Part of a small language model's weights.
Size: 14 heads of 32, MLP 896 tanh GELU.
Architecture: no biases in attention or MLP, untied embeddings, attention and MLP in parallel.
MLP neurons of a small language model. Each row is named by its layer, matrix (up: input weights) and neuron, and shows model dimensions 32-127. Each number is 128 + 24 x the weight over its row's rms, rounded and kept within 0 to 255. Numbers have three digits each.
After each neuron's rows, "fires after" lists the tokens most often just before its 100 highest values on Wikipedia text that the model never trained on. A number after a token or word is its count.

L4.up597:140133109181085133106133135149140098139113147140183097089089118192126110112113084121111146111098127114136125125129134101131151141129120108118111056101063155123165125128099131101114116103167119089138142156110092149113139103126096138125150110124154172136072120130136176134140132126190115133
fires after: "\n" 98

L2.up558:132128138127110143102101097148075168127116166118118096132179147125109118104110125103144154150124112062114108133128138108133136116098115145153141127142133132173171157117099181121152128091134127107080115178127126109142118120139086125120136102147130138124113129150183158119134110110123089136
fires after: "\n" 32, " for" 11, "46" 7, "20" 6, "39" 5, "6" 5

L5.up368:122140123105110144134106119082129155132142146121161117125081085159139116117125136114118116183128145072124152174107098093176125140137146138158111132150127144168105106152156093103149150127107114121121148138134121144151124141149099081123106105119147158124138141167132142154114138114172086130
fires after: " " 27, " sp" 16, " f" 16, " pl" 5, " Ph" 5

L5.up86:111121092146154153152104127115117188149131119142157146130110110137099140139150119149116137106175099136109099116154161160143174130136126144099101126131118062120178138133109083119153116144127124139074137140100164100143162091147120116100113142100154123109156133113090167106103111103120113141
fires after: " |" 45, " th" 9, " +" 7, "\n" 5

L2.up237:115144127174158099102123116126139133124150127147151135129102153128126106070154127082127134131163137111166115174135188095145100143103146150140094125135093105113127110096123123117124136108154123108083096108120123124125133147140105143169099118130145187089131129135141165112140127111124121104
fires after: " R" 16, "ar" 13, " Z" 9, " J" 7, " Gar" 6, "alt" 6

L7.up599:143168075167133115149137136154116109122130179152112096121104192127102111120123095126138116111122115118100123195133128132111125145110163138138149090141118128111131119127104115178160128126102109127119171140125101141152119143114106083150119109161168171066155128120158134102114125128128149108
fires after: "\n" 23, " made" 9, " b" 7, "|" 6, " Sh" 6

L7.up74:114166113126137134166135098128085127142133184130119109125136183116111089130141080122176114139120151130096038138151162112142135143106135136166163117126107121167116133108132105148118137120144156144096109125066153127129138149157117113162085140102118132089133143143122150113136118119102101135
fires after: " |" 44, "od" 5, " " 5, " up" 4

L4.up203:133130136202119116101104119122100108120155135135113093110121154193116135114151113116141180146099123110132087147122158158161117151096135123149167106122086105141118088115155126122108080103144112136104107089100112131136146166097120098160122103123179162084124160148153129152111131118164114127
fires after: " |" 33, "°" 15, "″N" 11, "′" 6, " 11" 5

L5.up506:155116136155164094152125125129131106176115157119140089152127157108125093158106095126168117133100140125146156133107140117103129131074159137092097150132115130103140133111142094129153119131200086135129134122119129105170095152153125063158132120144155116106108145117135162124120125152158081164
fires after: " |" 41, "\n " 9, " Roman" 6

L3.up577:176114114166120132095164131134107129147149130151143135124084140139137104146138090120110135142118093105120130131104106091129137114107133133119140130088080141185163139134059134131162136119173155145117174143126121121090147159143107110131137123143145180101091181133136159104179112093126120087
fires after: "\n" 30, " served" 12, " is" 8, " became" 8, " worked" 6, " and" 4

L5.up719:134147160125111120134091136126082133108141122104155075094140076106144123095129122124086164144129140136097117120144075146106174129146120130157121128128105116136141194158113119128169091095164156126133182114080089172134099133153166142160130103156167167109135153109130106121097200131120166176
fires after: " N" 17, " A" 11, " W" 6, " U" 6, " R" 6, "°" 5

L3.up126:102149095124115139109120169137098119132116122126141113166147116115108079141160098094116101123128125130135163151118116065122154107067113171113111097129147148149096177116077130145148135114154088115090111147125131116163127170134118143144153122106131129136112152126136117137106170108157156116
fires after: " D" 19, " Ma" 10, " P" 9, " I" 7, " Secretary" 5

L3.up423:173096083136135149128146134128101130122056145134108092140135148160101132111153109148115153152105136097148113150110161104094132119126167117135126110137125141127144161131137108136118121109109150088139126132113133102122131173149092106115116138121173169075139087125120120103138152144105117150
fires after: " h" 25, " H" 19, " k" 7, "-H" 6

L3.up668:150160167110111091134143091128112108141089185125174122114150079120084099146143130117089154109120086176137129154113129147132142126141071116119142158095119120130100146132115165087090128126111107133123147106139140129139113101167116118153128160154182138167100131130148115103137112123114118123
fires after: " J" 19, " R" 10, " Se" 8, " j" 7, " Det" 5, " inj" 4

L4.up783:111148102182137123133143098118094142161089148083117156121153124121111109124125116102119184103162111082125140133122175113129133137077113158118120077096134138154163133120097148092128105113142111093090125079118126165120092143122100121137155150153118114112103140116093156127093171117122114159
fires after: " R" 22, " S" 20, " Y" 10, " F" 5, " K" 5

L5.up183:146125147138110152111116120122075119106101172185162149119092116120120136121133088116092122112146097088106119169138093129152115102104120154127100108107111119141143115150126126111117118113148098120104148191139123103104145126131115102154112097122140143085127151116127152106101123148138139121
fires after: "\n" 92

L7.up230:104126154146105192095108122155125180140128183141131106147169105142130139113131147137098111143139170101125140116180127153112098126108143163123103139108165094118132140125090099116147134118105117102134124139131094140138096147116125109158104120140121132146097117132117142102135125103096176131
fires after: " Ch" 14, " B" 14, " P" 9, " c" 7, " v" 7, " N" 4

L3.up610:147147108163144144116108175110125154071142133128098120135104100118146092160117085069101125154133098099126108126137157090167150171116139097153180126121127125130119115132146113118137097108083151093090167132074119120118097122163136101154090107154100150087142097128131136109139136144139119114
fires after: "h" 12, "w" 9, " th" 9, "W" 9, " whe" 6, "ir" 6

L4.up340:149117134131145124100125125117144133135146198156128114177107106119138112117143131138113135119147144080062123189138141124104127113126135171151093073130116084170159174130134150117116119131154102130138116126146096106130108097129099088119118118168135139145124088128109130138142130148130113091
fires after: "\n" 52, " R" 12, " T" 10

L7.up727:127114122149138169109112178108126134157095122132114104100127122149124158141105146093088145107101123130105167139194132121148139130117138150147151132112131163163100097144118115149147120108141156137118170111146139148144123136180120102144142100143158135083145154131179178118130116141143114130
fires after: "\n" 29, "'" 10, "|" 7, "field" 4, " Stadium" 4

L7.up197:154094145139105097108100093102084140163099121144141126175114136123150119161128137132135143138117149139133115119119131103145115113124138140136179132154114104112140157137108107113152131102127097083142155149113090115127163115130122134135118154102170178136136153107131161077170113118159115124
fires after: " |" 24, " Gar" 6, "ar" 6, " Kar" 5, " W" 5, " Athlet" 4

L5.up735:123117139159109139106137102129098141099154140155130121135134120152138118121142128117128093144180155101097167090121099123134154112082177164079146122139121124109099149094122066147084133128143098138114131099142129146120129177139140138150129158126156126113101119121120098131095160148123111146
fires after: "U" 16, " K" 11, " O" 9, "á" 6, " I" 5, " Y" 4

L3.up532:113098112112139157120154146167143151174143126107113154114125094095131118121115147157144171163145138146133095133129119078125119148111143133085159161146155116098121102104136091160162087105149166130141115153117162077141150084139141149156112128128137176091129130158159107142119124119187100095
fires after: " T" 19, " J" 15, " Y" 8, " y" 8

L7.up115:158135152145131157110139120166117112119125159180149111139149141130102122129138122139115146139146092131062105176169111129132134157131167167106125098141109107131109138127139131121161118147114136160104108104083063131121115112168119108129126137135104124107170114137103179132114110138135118090
fires after: " on" 43, " |" 16, "On" 7, " Released:" 4, " W" 4, " \"I" 4

L7.up299:108100118177165130107128078153125129128130132111168125133158115130064118123111121138082133128096167131115145115158151132104123145099104132139153130118114115118139130132170099144079080096137126127040101092136169107137184132137125130154091096135115104139157114150158129099127118146137131114
fires after: "\n" 80

L4.up809:109124117092103112067144151154138106125116130140149134128122146119126116123096113118134143116105135123119129128108134129151120148087102119108132093145125143117151106121080164133157134129115154142131111067105107187145155130151108122159123123087111177131134200126156142116139136164101128168
fires after: "|" 47, "°" 23, "-" 4

L4.up1:160117152145129113104115112106103134112108152099146126148106127126099093097129141126122122145138107144111075136123128143097119127085135141148120079088106132107157126147141129151129108139120161102137119158108143175098166163135081073123122129148139166147118149136149133142099102154138155137
fires after: "°" 30, "′" 20, " 1" 14, " U" 8, " K" 4

L5.up32:095122100131069131111115121124115113078128147109171109162111100159164156147107129102134162107127116140109100133159108105124123142121094142125134120103114150110109116118090141173116090092134119146107171153153069120113153117159120120119118129143109144138117129166108135108117140109109121083
fires after: "\n" 18, " there" 12, " There" 7, "There" 5, " ref" 5, " sh" 4

L5.up204:119091103145142152129099146148096096148125141142140144146155100106119157171145116120123151113154141129115142143135145130113159174111130143135106141126104088173110154134095162098139123126111090126142184107121120118150148134137132110119116149108185162131126097137131131155129082149155107114
fires after: " D" 28, " T" 7, " d" 6, "D" 5, " Nor" 5, " E" 4

L4.up521:114114103131105120092156123150155163093103141122140162121150126120118130108119142070108126142118079095133090146128142083136125124141135138137112132127101145128153149148085107104139115152169114148111122141110139132125181119173097125141113136117125149122133132112152153135075130156164151131
fires after: "\n" 85, "===" 6

L3.up885:139155122131113131148165122167117126127076111140126122149162129138139125132122099114087135153123093104178115122143144115114144151118149129116121146123135113134156140095143126113191134134119140168122108149108089134144153129115118148143114080166151152140094153155167144109127123127125135128
fires after: " C" 20, " c" 17, "G" 10, "C" 8, "-g" 6

L5.up56:161144113101114190114160112158112109128130127125129108146122105160096115135084139047104142138157101102119085152118137094140143123102132085154149138150124138140113160147115074134091123120119148108124083144131154140150125126135120127135096106124159125103146103110134101157123113103118084152
fires after: " " 18, " 1" 9, " 2" 7, "5" 6, " 0" 6, " 3" 6

L2.up290:164147106098133113133155139137104142141153152148143113093119099179153120136134108065129119129121146155123143124120139132124133137089136096129183074120137124100164187157114153165116117094143099133121152132110174166103117124145118100125127120135149132132095180134138097121083158138140070098
fires after: " March" 13, " December" 12, " September" 10, " November" 9, " October" 8

L4.up291:177154134101071128126092096087084115114132167133157114147110120144134138153155172149130136104134148091091079140113089119160127102110150177140109144144082132122134126111134123103156121142146127129129139122118135116139105096131086119165108131140160141159128124117119130105118148136098087102
fires after: "|" 39, " 0" 8, "-H" 7, " T" 5, " 2" 4

L4.up842:097152153097117138091153120179113163149126126155127118142107146148120103104147136103132139152157158087126073157093126142130125134125108136119123121075060099152143138107118082166141150147090150173107112156104172114144181121149077124137079120141138166100159133139093175137133112135105156120
fires after: "\n" 25, " c" 19, " p" 11, "G" 4, " W" 4, "/" 4

L7.up680:133150109146133145078133160154121138174117144111122101152123148123081133128141121115127148099047112124124124085097134152122165129118092122101126123128150137136130140143098131141104107158155133156099128120086138182169144138143115131171100136106099128149139139192146122113149116156150148124
fires after: " |" 42, "-" 9, ":" 7

L3.up55:181136148139154113080128137148141147128127137138114121122128146120121105111161089115094156131109124129115138114178166091118117148155150148143061089113117122130124178119137070151133123128113091089110128110109105137152099191117145108140133109130120145136105146140157154106087128137167138130
fires after: " V" 20, " G" 12, " M" 9, " N" 9, "U" 4, "A" 4

L3.up134:126167173148137141121121135157105157159106142128150088126133100114120149123120084119126174129107142197150162142108140132101134145122094096103053155106072109126188168093105109174131073135112121092141178118091113113141129134177107105157102141163139121105098147118155130105074130136143121110
fires after: " O" 16, " U" 12, " Man" 10, " N" 10, "in" 5

L7.up826:127091137083142130122145129168133144139139120137120128159114140134069139163164117114116167131095162150148082128106104143066145173094088110146161091083161096138144131144117145148110112096119123137117116144109139132122113095142127108162135116115129123124125150150118133163157129120109114161
fires after: " |" 32, " with" 13, " received" 7, " in" 4

L5.up816:141145099147087107107117130153113141149158142158106147114137145142143104152166126119112164165175115119109135161141124149116107121111150119177165113101128136151118151131130137136099128100111112134135154157127116144165133131152104131156166151115126130125136150103133119148139115157149147108
fires after: " F" 28, " I" 10, " T" 10, " G" 5

L7.up551:129115082126128128084103154150115143140119168158123156120149093130071124109100086099142172147135124148135107127142173119177142118127120106129178081143138121128144138144137105104151121093100152139112151079090102147128144118138126134131098142130144173110140114139132143110119084154127132152
fires after: "h" 12, " F" 11, " Sh" 10, " sh" 8, " th" 8, "-H" 6

L5.up555:153115142094140147129094130105105190126138138142120127137191121135119133121130149124119096121147132083144104162160110123099119169117137123141125147113129126122146146130146110097148123133153132169121136153147145145141114149170075093145081122152144147129136120130109144111133157178136144111
fires after: "\n" 25, " R" 21, " N" 7, " C" 6, " Apps" 5

L4.up385:173110106144119126104100153114102135131129192132108158136130140104126123097132118120127147174146083147103099158087153131162102126134163144139151134120179134109113139129145127157085092099150132107146113149129147128096122110164114146141140093118142149124150112145107149112143117143107116100
fires after: " Gr" 11, " W" 10, "h" 9, " H" 8, "st" 8, "w" 5

L7.up349:125078121106137124096112143127122127130127181118146168102154100103144121105109067118122149157106122097127133115165130107114082140129109179145117121125081113141083148151106130158124088154146097108126144126122155156155108134151130144141129097116109155122093115126155186167139135152177149111
fires after: "\n" 37, " 2000" 9, " |" 7, " 1994" 5, " 2022" 5

L7.up532:160092154078137130095104091144103161140121155144140122134118158139140080116102128122071110124091122123160119162103116137142139134105123110112107065167119131129126190113122115161110120142144145141138149161159120104148092083161114111147173110141142151115138171134173135153079141141092095079
fires after: "|" 61, " October" 13, " November" 5, " February" 5, " June" 4

L5.up202:152094116111125140148158156109104128103157135118140086154128090117096141125142085161149127113097150097151113159136128153140137137130132164151108070125131132131129159103130114071121128114167127110147136120103174140092101167156113158134107137138151153094123148145159107090124129102100135103
fires after: " Y" 14, " Is" 10, " I" 9, " Q" 9, " N" 6, " S" 5

L5.up625:115139148120106119143111133096129124140099125135114130103139154123124130146138109096081153114105107101177159133101161161141163121153089120136118163125099106109162147138146096143162133126120103111096165115131136134118130134142086130146105094103138122139132120129152117104134091126100119144
fires after: "\n" 35, " In" 7, " Not" 6, " I" 4, "s" 4

L7.up248:145141105169141170132092120116116131108143169130134133104130143115127084120113158144114154174110130135079094088135144165109120148103134100135127155098124106120175136166111085140124108161094107068122110151135087102132130171157117144150125137156136109134107117140141153125145158156140103134
fires after: " |" 25, " " 13, " 3" 12, " /" 11, " 1" 6

L7.up538:106103154131148181128148109127104118102133147137126109131149127137128144086133128084129121190135127124098115128097071124146145204116117131183135113095140152097174124117098156146116120158162123147115118163128144133115131118134153166139132099079148139154127097143094144104145094140184127111
fires after: " 0" 25, "-" 7, "==D" 6, " D" 4, " (d" 4, " 4" 4